From a checkpoint of a small transformer trained on Wikipedia: 13 layers, untied embeddings.
MLP neurons of a small language model. Each row is named by its layer, matrix (up: input weights; down: output weights) and neuron, and shows model dimensions 32-127. Each number is 128 + 32 x the weight over its row's rms, rounded and kept within 0 to 255. Numbers have three digits each.
Before each neuron's rows, "fires in" lists the words (lower case) most often at its 100 highest values on Wikipedia text that the model never trained on.

fires in: "of", "and"
L8.up587:141121166121142072159163125137108068105147132102116194166137103124149178138121166160128115162144122093149097126075091153134151106068139135108114155123113134114186173071086080140110104106169127137116097084111137113147119126111137140126122183195127098134149063122105073147121109104127105139
L8.down587:136125124113099098099117203055103098109072089106123137100132146120138102140140197091128158085166149126103135141182154103142084121134117109115069153182162139150165101127144143134151095053107126117121099178157079127120130106131129088120164137104054095064120096156187160167166151118076134106

fires in: "film", "gold", "land", "golden"
L3.up713:116113113142104142119073105146096091128127101159045136134096129119165149119160147126135105129142162159101117141132178140120101172126125143119133173102075113169042121093137111118157170055183177096136126167144088116173126126113177094106105139181121141142208092114141076122118159081192058171
L3.down713:165185105097125156111170170125158156137129181116188155121182151099094122119137115145100160097090115138158119083130056114214219073139164087099072045130175166117143162135147154148090172151048106115135191095085151105096095121163125105160095142093151127112112144139112155118154107156107106116

fires in: "was", "medal", "see"
L9.up165:075083087151113130064180154089167076147142145188156146123133120078121083133155136090157171109170104106138089127105118115172116186155140130123118184171151135137127149225105131082194178117156090110102122126132113137150092115110107233118173092105132095079086110155070181082102117089129152125
L9.down165:111147167101165112103152155163062086095099138096136123092092089132155139119110135159124151113102114114154127169195159127119032134134087132078110129128143121104135157142124125129133103170130145140103126143126108188087133129130152128179163109122130137159149090116144115157091085158039143145

fires in: "was"
L3.up710:150093159143153144127149107063149154095123170102096125180127121137196129135089129167142138091103168146133111143190102130135099159108140137093050113162153086098061165164136101168113144146124110091163133187160185104079128099097144192147155115112071109172093080163171179063131170098137210119
L3.down710:139125127143086112109185142099105120111153157094081107147116169086211176093115144131125180080119119105154146130179098148146106158157116144126093115133151145141069132145172097151126133135122105135155138182184197142090109116114147191164150121085089104103056091194172125063156157130096170148

fires in: "film", "gold", "million", "golden", "german", "billboard"
L3.up71:140134145182114146145173095142098149100147108138098198132087154123150138099160111083157093144140114180184165135127136132119083123110142085118140151096179130111117192105085118124172191069129163111110131109058140147114121064193108107116145118171116097123070062146107145169148120052110115135
L3.down71:127110172069133130106070100063149131109139115108155135114194145213124131098143158184140102141149095120152120152121073103163120108167134132099068147204125158137096107116150090137112106134111114108118164163165158119081103147098058116146149156116120164112104086108116117085112153124133173174

fires in: "against", "choice", "of", "top", "training", "main"
L2.up2:160099124154161181118106191131206125122164127129123119087148090102163169125129124159094192144065054112132145112110091074170157134054147155070080091176125060077117183075166069140127135119171196147119127099110142110115158114103155161181164112133089107178030074113143132195132195135143153134
L2.down2:131115132079149122143128085155080102158125119108166141136110149101119126152107166028118134148161142156128130099146171182100111116207108129148144073119111100184109102189162166153161157118114160132129153121164152139158118118151103172075085152104090119099097118158172136071119156129172091134

fires in: "were", "was", "birth"
L2.up334:139111144132143138092139079123146078099156186140124122102158129150098123168130075086102138128110116225114130085176138133126127140143085173077148091139115141124102165132142084101122214139087164103150140118132160106096095119104125158123124135131076087108140143108119098100138057197150184110
L2.down334:153134113141145086115112098141131094114160115133138136062172064149133154131164152121111150085121136172129098164155063121116123102176134129138151197154093133117085154150166079156115159161129083120172132083178129097098082106104121196141156165116120080140102115072172135127147095130075162120

fires in: "of", "at", "received"
L8.up530:116165163074156119122121141110154114069164146103136147142103115104105093121105143116102171120140121159078156113125185144191104101092113154133104127119121112142158159095142067097135150117134159157166112092164124166175158084127125138151100201168105095139154125103113111094146127086134100141
L8.down530:137102111106177137103130097102062143112164126113078200107084121088142137137130120150087138073124149154144136120154137121115111148108125129130153131111126177104090143119124132152118130169112098172153059132116118154108128108124103166095134120146154071135125152134131180071086126137134132088

fires in: "season", "release", "released", "television", "seasons"
L2.up554:123103177149121151062132086150131119112120070159122111126127100119191048145186158151172202204100218114167144090109102124137119096123131084093119147182157131079129204144084158142152113151169153147097115127125107135134140103126125172084169149136229119198185087139153119124139100136142078162
L2.down554:156099049165150147101133211150182175170133090115111108077166111101092138103086137067131096015181107141159129119110121111181172142105152115149148026168130111125131146136171104093130123143093134106124132152130146130139137149081175149144105062132080134079119142147162120135122117137092115138

fires in: "family", "released", "film", "female", "release", "military"
L3.up394:143146140214149170142084114101137101159102153160148155074132130116093106136119212135156171172079167124136120076138164156135159070121170128195127111081095129119120152130171162125093159130125146129069135144186180131136115053153118121131062176096102117118091162125146111122097137107099070080
L3.down394:130138077113146150133140112113113208158148083160141166130098213159134200067139115139145173132169110131038143103117109096136136130093093146088167111141165154119125126095099045170103106174167087095109146080122077100096141160116153118117088063117078169180153118138179187045115164098143202146

fires in: "november", "september", "december", "october", "april"
L7.up162:113078154145144192111154131109153130102153111158117118114121136096143116111059139123110087190122149157159126128144128107091119159084125151098177083108134165091132122164132128123078094090121120115153096108201111128109182155053116119122037142108161091144147153117073108122147128127091216101
L7.down162:161117052167127104171104143093102140129104135169149136157095157160086144152151157136113106102136080123097141134132099150165122116123132139143117112074102155150095162197115168125173153098134099119119163159118152071138125074124084109165112143191119092124091128149155115086165119146127132075

fires in: "august", "may", "november", "december", "september", "october"
L7.up325:103096190102170111110175121071082107124150123120099095123133166197137104110127191174113056095145074154139103136100027092118051094104110160138182170132138147129133093113152132187083125140120130092157094181098129072072161150117112121155067149138135105144165182127099129117173155146141175102
L7.down325:120149069159121180181069114102114119132123144162162162119147092094073170124165101163095157146157141118158130165095147121085091141097140120112113128117121155130058178140081091148113162136150112172170125126168143162092062007157173123144194134111108111132114098182162175048085126097121096105